Weights of a small transformer language model.
Size: 14 layers, 5 heads of 32.
Training: a variant of Adam for these matrices, 141M tokens, 8594 steps.
MLP neurons of a small language model. Each row is named by its layer, matrix (gate and up: input weights; down: output weights) and neuron, and shows model dimensions 32-127. Each number is 500 + 40 x the weight over its row's rms, rounded and kept within 0 to 999. Numbers have three digits each. A neuron's up and down rows have the sign that makes its largest values positive.
After each neuron's rows, "fires before" lists the tokens most often just after its 100 highest values on Wikipedia text that the model never trained on; "fires after" lists the tokens most often just before its 100 highest values on Wikipedia text that the model never trained on.

L5.gate609:489457475463497473491476467566522501509574521461432480529528521542450462458484556539578479510479469528446566558533484444448578523500510463409477494536476519577486496464515526409522435471501546496468471536545510493501466484520529458508536462494410482504436480464555465494445586478516448521
L5.up609:431484448501537489522520506532459493478601443489447463519554524524402452484494514456530473512513519494513540556536508475501572515524570453443446536550559556493536505542524545441526444474477546518494513572503530501449484538505494495519526533520472502544512488531511472536476549417511423434
L5.down609:500534502556528442488525536440465504410474486464512464486549469502537510505480451478517510514537519444566455556475487578513507524529569494407456550537589489498582438548482495482435477522463459523500531498442470472497504509561499541512445497498563528536559533558502549573546501444513479460
fires before: "b", "ic", "'s", "or", "."
fires after: " m", " M", "m", "om", "M"

L4.gate427:487499521465462490471503498516435485491580566462516584508484557458484553500475475589494486506529512529502500435486476521507533565505467444464502506492460573529544486444516514480515535506484462429474542492555500427501507433489511524399427417477486499474537578463544468484519499469462494486
L4.up427:525504538570510496536555450405526508475505473467519508478515524520444489575513507486555487432459522533479441475484473524529503571557376498535503509456468507495494504439513510483408468475520422401479491449576469500442566529451485502488560507461480445472480524509469552560505437490536489464
L4.down427:485560557469533462435514483508511500518570530425517458566501525456504518538485491435520436537562437468687492562493492500519464533483516517425488449505505503532416527429572510459490520473438472511468502489447524511459491568483530475546426505457528476535491527491513462526528413525441577481
fires before: "ished", "ic", "est", "ol", " not", "it"
fires after: " in", " p", " l", " d", " ", " r"

L4.gate370:483574555493480492544459465487498533455502444452456472492440512512537544442483454489492502534488484482512597551556511498541506504424499498529449527394491508516485500540505492521493575514572536496506482494528505515531554582563494434456499525486434471571430447546595496530482477587408514566
L4.up370:449553576477466510511559486489598514475531488499495546483500512597475530533535486496530506590507460546505538489479533490450545548481527530565507511520490506505546508433490527500582493569539516571478467464463516468460505560510519501573541510511533498503427481543541458530448471431534511543
L4.down370:526491481453503518559465472469437471476546448481489519471403495506556540465488409497534517451553518519413556450498471488473481521519512548368557494520425501408447531534515546561508504505485504451547478541498518486479504489497459490524453518508451443571535416492438555460535506406402498526
fires before: "ric", "l", "b", "u", "r"
fires after: " A", " U", "A"

L4.gate61:454553537463573553504495510531470539478535516442463566494508576540514592512517457449531496520540513546419449522537466478522542487475494560485502492497588523540563521524533415453512505512468481566501516513553515505523457505457519460432486551481470502523461483553512539510499485512385561564
L4.up61:443471461489432535512518461520535482452460549532475607501506473509483504485516426459546535448502478479481547455503540516534496516469509501481421507552401541486476500463550526490565551495481549523479574545530505494452534545579489489528498516424468525474448508475543422567520459442486493531
L4.down61:495481498478441489551501518525478529574498463547474540512469483430524563454494456557545566461504501525561452505543506531480452568462524550454508475537487443535545499485513569439499599563557582508479484511480578465466482484481482500475528494476527494539584412497528553488576439529462518501
fires before: "l", "ory", "b", "or", "u", "os"
fires after: " A", " E", " H", " h", "A"

L10.gate361:564519488487547511475436518451556558581515542494535543489571493521474462479455564506472514501528425512460503517459435495480485555528494527517559433455525472482477497546497475461460457507529429501557459491494466560508457475455405497488500431497511514513530508503473483531515547514535504515
L10.up361:503474440523483534530580533590524501426486499481527553475557532554457422503470496556493543535514495463483467428471522480406494470562472447448536531435487469491526536504463538463504455516505518471510492587589502450554486469524530526483565449446571492488533554448488461573475523507482428483
L10.down361:472507451558551420469483505476484498578501462582508477541514448528517550544524526545450486456534507497478519520562546482477458538406454468476474522517469532513549517577451480533576457516507458492453477453496512459500452505470448471459512545514580498569499484557492556565530478480458467521
fires before: "e", "t", "z", "g", "o", "ak"
fires after: " b", " C", " R", " l", "ron", "-"

L7.gate138:481542534554446498492490486455446485572555538479488452481481509494497524400454546520505518511514480513474533523490490493464489523411396527476590486484474445495480491488434511494476511527511551572469507482420514518521516478458492472502509509468440484549498391484517480490438527482497526523
L7.up138:540517479448492544505501494558482523512519578470438481504498397574514531551421504518461423491536501505531518521576541528468491520519455487548524523515529508458414538563439506508439529494516532480532451474441535574525546460494493442538421477501462489465482462443475528428462501512457451453
L7.down138:512541487512507507547495561533584456449514537532514489573499514603467514504520495511442452491471526517433534493537548434485535505423534509557489472461558514503504496506513507559522525533503527536496481487475580513500498424508538475543453540505569466520546524494471534473545502521443528502
fires before: " |", "I", ")", "S", "R", "J"
fires after: " G", " I", "E", " P", "P"

L5.gate577:508514573528503556527536539517442504479493477453483560504577546523522505561458552536508479497523442468461485529573552519461467486514459490516476493473512511591513397474499427510470507454497513511475506474481513458480535463563600487479572499493488500486450482485556527483473512522539507445
L5.up577:485430538532574527552509506433496508458490500525498441474515519453497545506462489529493464522489520498509494448504500537547486466483520482493486447532448497472459500572532434468483515415560447458450490527497503598494572489510461522463490548547489471550464446554481479571469514526576478506
L5.down577:553519505492449523553456506548481461565458466498469552523516465517561537577501491560502439461613523508504587545531525515417570566486436532611521572552546446499492525389492474526460454501564556516500494462423520514538473482514498521446472507514505551498511493569494487509432461463525491457
fires before: " ", " of", " as", "es", ")\n"
fires after: " Ju", "ers", "pr", " serv", "s"

L2.gate290:511470498504497487474479494495484497510493560497491510366567508520495491571511500499423562508494501472609546519522509517495508393508490506533488478487442492505505489496519533374497500503507608499489501543500505493436477496438503493510496473516500499569525472512479529486504416491564464442
L2.up290:491557517505505497533509506495511495508525602519497495523521501385505495485474485524513453512511517487468504495535501476493515606473499493420507576576522508492500534522513497492500391540486444493506511477487497573480502473438499479452509562505507497579482560506497499499508534514546494601
L2.down290:477482507451484491524523540475495491432514452483474550501497431458490528498463484455525478532463410467385520418467507491522442509500529527438521467493462469498484466498530398424504472525460532513463499451421512397521500477530435515488444504590539492545477465497537439464485534552455556514
fires before: "ic", "ly", "ican", "ished", "z"
fires after: " p", "ep", "z", " P"

L2.gate274:538515466385493494523440482512588465551553577478495540503552489557486477585474525477437517526478469508524498492492538519518493520523501490507464479532460479550499536518525515483480509561529571506526513527547466577540504570495536509541505538520486540536431546482543455509478408496545500452
L2.up274:505527485397541482477502465534539436519555480449504494465517535503483496601496438431408517499501499506565532501558507450525508457546529474525474485507535496507516558530463540425485535528516471529531450494545505584577490523514551507573525461502495543535535458473558529505484409540500459404
L2.down274:476523453508543504471522487493471425532524499443509455539495578504494461541539418455497469535494547443672494458486471523511500443471525464430498525546552470516513484527473519507474489496493468489502462501521521547523520515528519463489534554511478442429522500527474553439503421521455502445
fires before: "ction", "0", "2", "6", "3", "1"
fires after: "2", "6", "7", "3", "4", "eral"

L11.gate235:523441604452492496575548452500454527468437482499472493487582536482497433475503466606525498537435507522494483408517560520493532493477453493520458490492484454503528444485467516478514527517504493506501464515510517474494531475475455530414529382421490522516448500520574541502498486545432469486
L11.up235:492482468504542460448514502539481450483388490419452421516408479469543448490503469583516543522571520503502525534531485522557501530525557489477519481456510538524461477453510452569493453509548546528431496493524495459543539516460472491429434431526462495518510444521506420551453465458489476513
L11.down235:506535500465414534493558534483422499495519473461570511450532520441427501509530458464552410511452486506474504533549517535499509515441476488464510577455536507526517558464533514546492479402473530528516474512504492519518470483485490507561496538433426536467448497474508481570507456507508430543
fires before: ",", "re", " he", "n", " the"
fires after: "1", ",", "0", "2", "9"

L5.gate306:489529500490523531457457499509443579548484528481457473489542512445494564477410432509451522516563476471422456505553402457551502463474449494452490451553464464492541556482510486489499463507487507548493461527528507477554526450441490535511408444527488458460530472529504520516533557431440567570
L5.up306:527521422514551418445550531502473441478458493477489529421517534456503485505507464516509525568518512505476463576559500435390498522533507502433471451509590478474514468511485554493497445489570534526475437516445489518515532470462484578604567556502510518439416439414457517588500567488470511503
L5.down306:453509463490518516484423523572472510522499539479460495523506534488531524476510500515449524530477551441486451441497539540447515582527513463545409468541546469460454519536484533514467497477537475512456489480440528572597488530447552519454559471442492513573468482471484483511480440434560514448
fires before: "ur", "ral", "er", "ry", "re"
fires after: " c", " C", " st", "c", "b", " n"

L11.gate291:524440565559481483481496464534469523503497432501492549493527417506500519527597494531535540454472519505455502501469442473514454447462456532435453494560487428442482555513477502499469508524572539580517468528539461558535484514468484516392483565479550495513489582484554552552514463499396529511
L11.up291:523540484560513487465468538529456489502512516452477441521519505483529525586488555475505506479502499539498564481543502525519511538549504454544511461465515520513511539513441480489471456483447432538502562455462432475519401481513603437457495512517467514496569550520469440420553520535542462464
L11.down291:513522452481550524530424558546568506491518588507505457463488521492486499548531492523507451488492470401507592545458505427522454450457453509559456507486493476499473544539467491513530513452482469512448582466472479582564526507456502531522444547535535520441494546574518415570493567458538455539
fires before: "od", "rib", "ew", "ed", "ous", "i"
fires after: "p", " des", "v", "c", " re", "f"

L10.gate89:460495615455445494564500499521474472473485502533482462478482546499487456490500481504500545510444563506460524561472558535573541560519428507512454515487555463539485476460499395548575469548481512401532500508520457510534550451487461522490519460408420482511486495534446438514475530491447590479
L10.up89:505501549564513460579501472479520525473525545506481484517485489432487451454520488494517466521525527486487507492547520474554497569500527482463577521523434491517496485502548433518466469522526464482531482572468488519417526452512444516444463489483472561501501465505486440533580508440530501511
L10.down89:519545514493481448560493556516510452458557483480564532489463457475487376457448509478454491496495459543588535488536455532465537517572495492482546581475429561482431456534456482535485420498511502479477494521488476490511503444469446514504517520515535536566560531523519549498474467458473535518
fires before: ",", " the", " he"
fires after: "1", "us", "0", "2", "4", "8"

L10.gate187:457434503446465491485515519532499506435543450547485524477487527520519480435457442526574519515469500538488476471435521554432572451476497441461485536557538473542532528461455534521567544555501537543419488451550585521546519515463455496502449493468433487487475466407546550470515471540450482503
L10.up187:526541533497502569446549494534461590400553502474513474532527488516485449537494467511514452521524527541498532547478480515569509465451440527498524544493529437537538528548507472484575482565455462483535479547525515464536465524446548476500516562538521368449537395487498481472488474385558560504
L10.down187:514443503590490478468484424495524528539493478460462424456506493573485507426483458575535468464444471424508454504461538484498486510516450512481504452479498503544468571493473531419510525459501487513477511452513525472558511433465436542534482464496536466486520462500494497539540438541503484483
fires before: " |", "|---|---|---|---", " |\n", "|", "|---|---"
fires after: " |", " |\n", "o", " G", "|---|---|---|---", " c"

L11.gate195:488478458517487471465511469497509533582585578459413524527555490506479544440518553483577512522506499536441490485514463494459519541507477529430584467468473477487504487496443525451475474590487518515493578461529455458436524464488531464587454476515445458529516515513498485513557462493544419540
L11.up195:517499488454497496403530529510549514545492541533451496530544503503528495514466551510534563501516492572460471434497501414461544580463460437445494449459429531538482501534504539478450425549486502478502498461507534446423558502500459474553471415590453513476519443452429414505493515483581443502
L11.down195:508499488524506460455546481488487474535479502542468484510475451438503500487450495531525539445520440523594513475470507514539627494510513467467457405576488474505510460536490449524471543499478468521446482470500476501507522493513496461534528528640548511503503530462467486477440560414495507498
fires before: "ic", "ch", "s", "e", "ro"
fires after: " m", " M", " R", "M", " Ch", " d"

L2.gate54:453499494477491494410487497493497510524645468506502507601642520334501498466494480498545561485505509497517471533500503467385498473498497490427514443411499497498503482503507499524495490485505410499496504491504510421564503475372489483443509527504506500497458501507508508495499488513545543429
L2.up54:527530494524489513438503502494508487488402536494501496387429502533493496498501514499456563504507502530482584531518491511465495485491489501528490399529503493477495359496506500473492533537478724503499527546505496530462528511598500519518492506496497508459526458500502494495502557487436529539
L2.down54:537518467480461490476493484498514503397502443498486529518515519458500466470432539501480583451528445510297534502527486549438505442575475557474516451530507522471480495505528528506530537501536503474480511467527606502530546478449522589529459472549422524460554516486450483469508553528561495453
fires before: "ile", "ac", "or", "oy", "om", "at"
fires after: ",", " ex", "m", " re", "-", " dis"

L8.gate617:534503485532489517503472525456462554528505526456478554469463477520528463514450463491559515506610508495443508519456463546518526576367409546479572462540462487481410509492485474509416558478498483480469449499557481545539553482470451481435482524476513464547465516474554486556433492460512508497
L8.up617:512493494571479560449508512494502454527454507538462455501447450495467526564461484481483538497478493525518509530536479488521524581474436485473474510489551526530593530545562542484614472522475572553515411497478504445509523477544499503526568501470494443544481491517454464405502457499478545502
L8.down617:531476454546486482470487489464497434477470539508522552479505451497462570485530496431523552485494531472305608468516477464564541601524483557541524507500486531521509532505499508512515423469478485459474546473450474485491581453549552492498510488489461499579431523544490502540494529485481511561
fires before: " |", "R"
fires after: " G", " V", " S", "N", " P", "P"

L8.gate55:536504506435467523498481503511498551490529521448471487527508497508431446522520452495476510487514522531454438410495461523453536499458411513422449534477481479483514568483459504499499463528490487477484447496535447457535515467476543473449432505409516401536471483465526507453521475474534491546
L8.up55:504431494464489497553466412493443418549539524523494600513579497577479462458469496486548440503504519488488529466500622533494506489494491490481477522526477553472500556523438538485497473547416549484481485497518461500497479488496467507517470493488472550541507482452512455446542392443435424496
L8.down55:431547502466456442429544456526485496510457524523442604503459480507519438425546495527447491502439482503536445429502554592508468510535498486456498547519481503527562504518535571514483548484473561455500536521510516482526476524452496503546499522563504421523484478444458519517562486567460554535
fires before: "g", "n", "ge", "er", "em", " of"
fires after: "an", "e", "b", " m", " J"

L5.gate554:476555440434461510547455528469503524443484472487531500457456499483516530513570473471514457513473490547458485556547441503490483456498440509499452519511483449535513521462480454528450470487508467489480472469534535488572511562478487477463442448427557467488463529528526513536488539513473507467
L5.up554:452461505495575474552554510491465473515503555563500430516518494516518508556454521486514466485488538491528512521548491456494568385488504495442484536436577479464433540552564531497479520432441555461454500496513466437468519525551543504478566515513481472509483517522519525514500531523524566481
L5.down554:477510477494488503558501487586469604511552507497477496506508476549534470486495476507481492506498574459378514480463513465558482450439524510503495459464490472507538581429455504449438476483521506524514461546519453460405514431452605511549500556539454562547532486503509567506514506545497497491
fires before: "t", "-", " of", "id", " be", "st"
fires after: " c", " n", " s", "C", " ne", "c"

L7.gate376:535501559454461493475438506510454504436419520480457574475521543548467538424553480533511524507472607503487476487564477505433529462492474457487507532422484491479428477467490496470474451508494430478510445498514481527509492530492544435387477464490525441556465473511499525583505517496505502473
L7.up376:526466496542457515471550563493569520520529525535474471448556487435523547470502468516490521493534531515475502488470447458533472562505554503506636565445501470410543513505510448456472474492549449500484478502561506473570454558495543500490463521507558515500469567509517512552475577488447489450
L7.down376:496500436552514505515449531393483515461479444451498509510525495510465544571566504472539412531550424497633425516574538426422504484531590481476493482546507471490446555582485523488512489461488426546495451471509455490497460457497432514526498497489480475502463489530493455561506532504511471493
fires before: "port", "p", "er", "uc", "it", "c"
fires after: " s", " ", " S", " p", " C", " c"

L5.gate610:480471497436416553586510524408532482536564507450449538482503433566486475442492492510521487534491489528494584495492555497451505480433517518498472505489415563536491468434488434483540516509528502472456502469501500505487492565547487468570499530452457475541455481471636507462401479424459526556
L5.up610:471471521506512515466541488511459484501553519508560493514509522524540472444448530482556540467499485486511565510531511637498467466458432550562482541572439595523469571487493482573474550569537541463521500468458500480501479506598478462504526524514474506499473489531507526594494427496484588513
L5.down610:499472488451538487510567511444579459541500485521453463514521460561490495533514560418511550438462537450548552442517508587492469443485460441481506508571463528495458521511537531424527515578527543489510446486491489475509478469574523508523520453534499540457549456528474508504538470535502470476
fires before: "b", "l", "d", "u", "6", "i"
fires after: " A", "A", "–", " J", " H", "ng"

L5.gate76:508527395556534497467473539414546483474495537470449463494475430514550558517498552537561505513534544496456490485470458502466511464441418486538513463495544478518500587475512431520487511510471462601478537519565496514513547562527476436415591537490402489512504489507495549481541514525448478458
L5.up76:582485481533505479487552448523537474410432547487492542565513521442505501488428442522547492485540438491523451446496516459533508476528548476511465457463477495523554470570517506529520535477452444512482616497537522464463569485583460503497524464540554511478460513513480535539485557494490492500
L5.down76:534496540491418504499526498540419569537446469561493468564496457469466485505446456517542477538533419498596522459559517587501538440526483515528510393518499480480479579545421596494497457402498514500482499518486488487452451479506550551550532506485483485537591449501502490427458581535496479496
fires before: "ision", "er", "y", "id", "ing"
fires after: " S", " D", " (", " R", "S", " d"

L11.gate302:529455548566529444591496444496502545564504502562505507515462540439448411489436542533510501492435415466464552530527407501474518524454469532465508447493510488468457435541514491508532565471477586450549531545483472566544545473540537466532430473521458494532496527586464471493581526513501603530
L11.up302:525576473492520515529516491538504577496475411488559529531461511556538474468547482401535447436404499558515484463469509508521400495523502560568501520488553491480489521485435446534505484538510460519473522478485544459508511509402462511533499564464472522423564475480481510501467462500484462516
L11.down302:486497516560488515515538486435545508472521447498525445479511493468521497482525471419506561552474528405449502520519517465466570516502506408466520501446432530459464523511453514504466587463388451465511468439471444489465452451530546514536493474535485469527494549490558520552443492472547494523
fires before: "inal", "|", "in", "u", "g", "ts"
fires after: " or", " res", "r", "|", "re", "s"

L10.gate382:496476596524558437533501487480519502509489507455493501491535483532580541434556503518462454507515513496420494536582528569448483456489481519445523489482574466466421504482553461542420458538519464533479565537446488537487660487501461467525485495478533520530516499505530499543568524521470495531
L10.up382:525465452480503536537468535563529541535539493489512484459502493436478518442464485540506551503544443477507503400483416477498419548545443426555511542520465530441537509443464471447486508492429550469546489575495440460468408473505504519499540454560522541465502507508521467513491508470425459528
L10.down382:469422509474442524543483531533524486519417558565563463520569533465562454509492482406567534517525447482423489503520462503472473514505395505466503539467504507474483474515448462523491515476476501449502534513522496521559467467488467598586529462496518444506400445482500540537551569567460471446
fires before: "y", "e", "t", "ir", "ies", "il"
fires after: " f", " w", " ch", " st", " F", " l"

L5.gate0:524507512497518463535464512468503517492440560527452541461483529474592494437477452533492447510518511578490485496530443433494442491442484503473515481421530477492565526521467520505482435433477458507452451419463494458471509423449461499484498409495513424492482521478522495544552571490484481461
L5.up0:491566447501505545478454537495467577429480514491391510464475528469460391490453569436546458450520477476443470516493487497503474492489559527531486424449412518497481529528537458495452446456517502476462443478559476530587487551489478458457450509492487441543528495504472517597471534526598458486
L5.down0:431533462484462477500526491502558512458440514526479477482519522462517506538525527529479483552562450503531432500529467498570561437484550475506462485471475470427544517544520546483506475450495464585528548438497477481516511404473570461543435449426497452407495527493425463520531499497528497556
fires before: "port", "p", "er", "t", "re", "pl"
fires after: " s", " S", " R"

L8.gate183:470527450502569496512472510549506503484534517527496475420514440514413554485450485425430416481524542555420588545535408494506566495491408521461562512567456443473478550503516500520485452526531476424537490518549490507540557473434502460457489494482431474491531569457518499577535497509503484481
L8.up183:532508503514520499506443518480476428450475521539567525477467440544502509562522487486471476481546441505460578446470526492548559521468421453460436531531502506438471574592447503514491458492517511508506425443492511517538491518433513506489521459552629570556474484517474510545498491525590534542
L8.down183:525477512455499456514479511463477512444425520493479440485414432507465547479463495472531538461574504497494584458503439461503532522517504521504503561431451529468440515483561533423499561536525527518565490465484481534439495506543565534433493424593482461499517544527551446594448479502573553494
fires before: "ess", "or", "c", "ment", "ul", "ent"
fires after: " pro", " per", "r", " Pro", "p", "l"

L4.gate494:570548480505558492560459490497505526488518538431505504485513529501514493515464489538635530481491553504438527505555467463478471482467445510544520447515512482474450529536497458476481524472469424515423514467594528484487512496497525512431465514450462516498465551487578523495561505475450530473
L4.up494:446542513452480492512553551498550483483373604449564555488559492620488443506515534439515492504541510549518514472501509428511486401505556489432561514453550445472507566606460504562466550504463481481511475496461504534488491502484576461438548542543562545469519435544571482505475479524472483501
L4.down494:440477471434492485524545556498465575508508518492543515518455508583517503491494519529465459509524491509552454459573511395479492417491480545486559492497529493497582521464485504533493520501505524533522486507465501523478505509513570534421499527515578461498465474569538500567433522552477458437
fires before: "port", "p", "t", "se", "e", "st"
fires after: " s", " S"

L7.gate190:510471432497540545497397434506480590534446511524490548466480455504449421460490507528447551441511511544512519413533489413525465445489521558526489469431509446476473518474525514514501463489525541453456409426511483525513533498474563491489545517436427480480483550584548459501525475478542474504
L7.up190:498554520492448527545471508449571551531528571567498419444497518433538450494477523546507509449483526476532554558496462529469522496474476483417526539468523486441485446506513534525456507468510465529444504531504475532503489440540458534481587559497524423557564482500539409535536558510403552480
L7.down190:538487439513474512494474510463529498476439461529478529503439533537484497492579480524463497501430457492591561458467450402497559437502524463539510511567517435474581544493543531524508553508531483489458481482526444434462527504435483521522509593470514515403482558473588517509581510487512446524
fires before: "port", "p", "er", "g", "id", "re"
fires after: " s", " S", "s"

L11.gate265:576488547508551477489483525478448517481506522504494459515554504533466530535486470462492559444484510503408530556509437563504499539420466467442439470539449486474427524444539482502454471568503513534582540482492475451415615510562515427502497523439473493559502507539480460557598457538499559529
L11.up265:494501494555526453443488437539510470551486445522442452520545445422558453470548477561518476505572561449521495515463494494486506441539553457511465461515567450497507427531538458522523483586537564559491592523523520514527537527510501438426504518524495504518410506537493442401449441539528489533
L11.down265:545588467581505522485428593501506521433458478554466606514478495490537523567486538520543533591501499521406511489471475540460470521496515469536453464504477513497500493587445483504555524547508472467386465531520545488534513583485517453541497466542488493462461531455466495588459493446577489510
fires before: "an", "her", "k", "ar", "t"
fires after: " J", " st", " e", "u", " ad"

L11.gate581:481479509499444457526489465532497625523389450556465554513575411562513433486516498521545557399433510574499480502490530417517442471470456535456500499550491468535479481468497448475450508509537473491492524537526490574484441515523478545556463493522511554521427487501536463524497484533486516453
L11.up581:536503522564469490473517554465537544493435417473433452441469448540469457459598525488493580522476447529507511519500486459469432567506454532527481458590489505429518400469510474559424470485446516517576551519504499541536483486532453489454502414551482538423487474490535456507488544502532542430
L11.down581:429444485437528567450537499495519484485578541546551535495424433566519500526493458515493525545527542516602505449491464510517483440433506419435482481461565478511469517510484510483478467509475482481532468486472529482527449582528538489391464593518520505488504555522478475551487449497536472415
fires before: "ber", "e", "ut", "u", "ion", "ge"
fires after: "ce", "is", "st", "att", "0", "9"

L8.gate457:533492439471592542474473467466437543514559529496503547505450563537481526499450486522525518548549493437474527489555448475436505519503467532503534451465522520509555488464494436433495450501509532546488437520539488502598479555478493507542478414516509541527493465502458488567588511405447573524
L8.up457:475483419475551418480433466520487524527572477457517470511505481522510508441444498490603478489538520471427523560497467518495506537491497524481553495502549521499479479459609473444454472459470554554497482564512491487537516534527436502506481482528563470533457548483483533532570513447470545536
L8.down457:460554470604539529579479495439451493499509549410485479505553577539483484507454432578490443513508487476621500503499546504453532430512510494530481474532543493543538541443521549460481508546585471534441464503549549509529489465483537526483433478472497522516466524462487526504427466467468479463
fires before: "ral", "le", "ur", "er", "a", "b"
fires after: " c", " C", "e", "ol", " Col", " Re"

L5.gate280:465424559492591500546480431539481426503543549539531490550588497463563593512444441555484440477514497528473529549554463493484459570472475473475511457533483463501467549456518469485504583506520492527511492518472487454437478516514550438550524510470505457538527517510468490542597541515513509507
L5.up280:474460567485457506473531518503506512453524469536512548506523443512472467518516497542495511433509467456503537568590463527488472542470470519501488517567450577555543430559433412499496554504469545454509423559468534426511516474544520499501491527483533465512490579569528501551523475396490543473
L5.down280:531448504507487547467493420537585522485479518483432481557441509570502504467469426517472502504581524494607505526557497531433520416508542439487538463507492491519503471556496580512477462498464517489548494507514455406435537479426529455474476525453503554515521511481499492510505574516515481531
fires before: "n", "is", "iv", "an", "it", "b"
fires after: " ar", " n", " Te", " e", "e", " E"

L5.gate81:461480481566451525546513475525585505480456462500520527495488514565474499454462482545567538490548571536531467438509525501541515491466481565520460446424499427552451462535451474517504443560497562444518521425484521508447541479497502451382506423506471439521452507472492523539485481491507509563
L5.up81:487501509593409427580524463522596473556460521516543491472477463509457442402440476529487513465471574579570479437470484475533516512484566499523516515462510512489517571484445552540489555474465538471503526490485589533452488532521516470417502469521486476528531495371483525469508491520490512485
L5.down81:541534456528529529468528513494486482495437503543548509466518481453468500516468548490482491552500460439699568559515529512545517490443504463527507463501485484517477535505448562514502456415493563496468503521451441528505491544532441505469471511488537452451542557467515474482544523479491516475
fires before: "ic", "ished", " /", "5", "z", "and"
fires after: " p", " K", " ", "W", "E", " P"

L8.gate251:504505480512487477529423472525559535503476491465484567510561492501519525432516489512526562485428508572456458441490478492559511401480506479541557550501491469503478494461504415492455502490501549537410430479553482590570529585537486460531480489490467538478534544432511485424523439528411557550
L8.up251:467528506560522553467456543512522508460452452444452531493502526563500484564441444468448514467501503539488465458479502557532534512528475440572475548600503504476506509450482504451489538561520532480506470479535549517502540523484547529555453468435504446546505483483474502494556524542489536510
L8.down251:531506525539540474501558473526520554502465432533496511499484598501446581468487510515487463476557490479592479540493526543497421532508543469485510514451492535552447558529512524429505534495495502475508640490430495474457528548464451480517546521502600531473500454445523566500491500516545482510
fires before: "0", "1", "2", "y", " v", "b"
fires after: "2", "er", "ack", "re", " f"

L4.gate140:514508489523515421484473477490513519584524531536475612487527512503475502477453483479468508494454492565432461512493419502510534526481508427422481468514424488533549532475486556473500537568574585507524525449498498494423537417527506499586542432495500525501451478421537474556535481502478529501
L4.up140:468561458495508460519516480486494481495481488502517515413505478564497531480559492458459460464529500485512567513453499475490548586482500499460508481553528495475454565555477468465563428386465471488520475518585532490575376526478487609538503462536509497490507576486457520515517527439501609554
L4.down140:457539513477493521469518506484505482510444520554516446479465505460521502456490504517504593475611481497493574411468503575520527516500482571560479558503449532489484482447530479475507428446509393500473540517508475462556454537485481487505464468456525489477583476511457478522434557424572480483
fires before: "ic", "l", "ished", "id", "y", "ch"
fires after: " p", " C", " P", "ron"

L4.gate215:483379478514517474494465466520576465567517476506497471545578461536420480480517545477484563491516489532434553499442453407499546509442471514491525515596486513518495479483447502512497470516507469452504479477581481506479516490619517445507510460482433424489496525531534458497531557479502486509
L4.up215:490561479533550483497485470488414515520469464498540520494522510509533515461508486453566550507540545533488483531477476484452537492547531516516635494456515560491541527506476458513456492509511513502430472456500475579528447499520524507509516544504493477470486494488461411531467589477598479474
L4.down215:510484465485513467484518490513472503476496493528498485436516536498550509478517525504577545483609515521606474475470428495526475554520496453462482506502486498487492505528492466533540562511505488524491522421548463467500451542542399555498556469480407463438420576498454457402532473444467523495
fires before: "ic", "e", "ie", "ed", "t"
fires after: " m", " M", "M"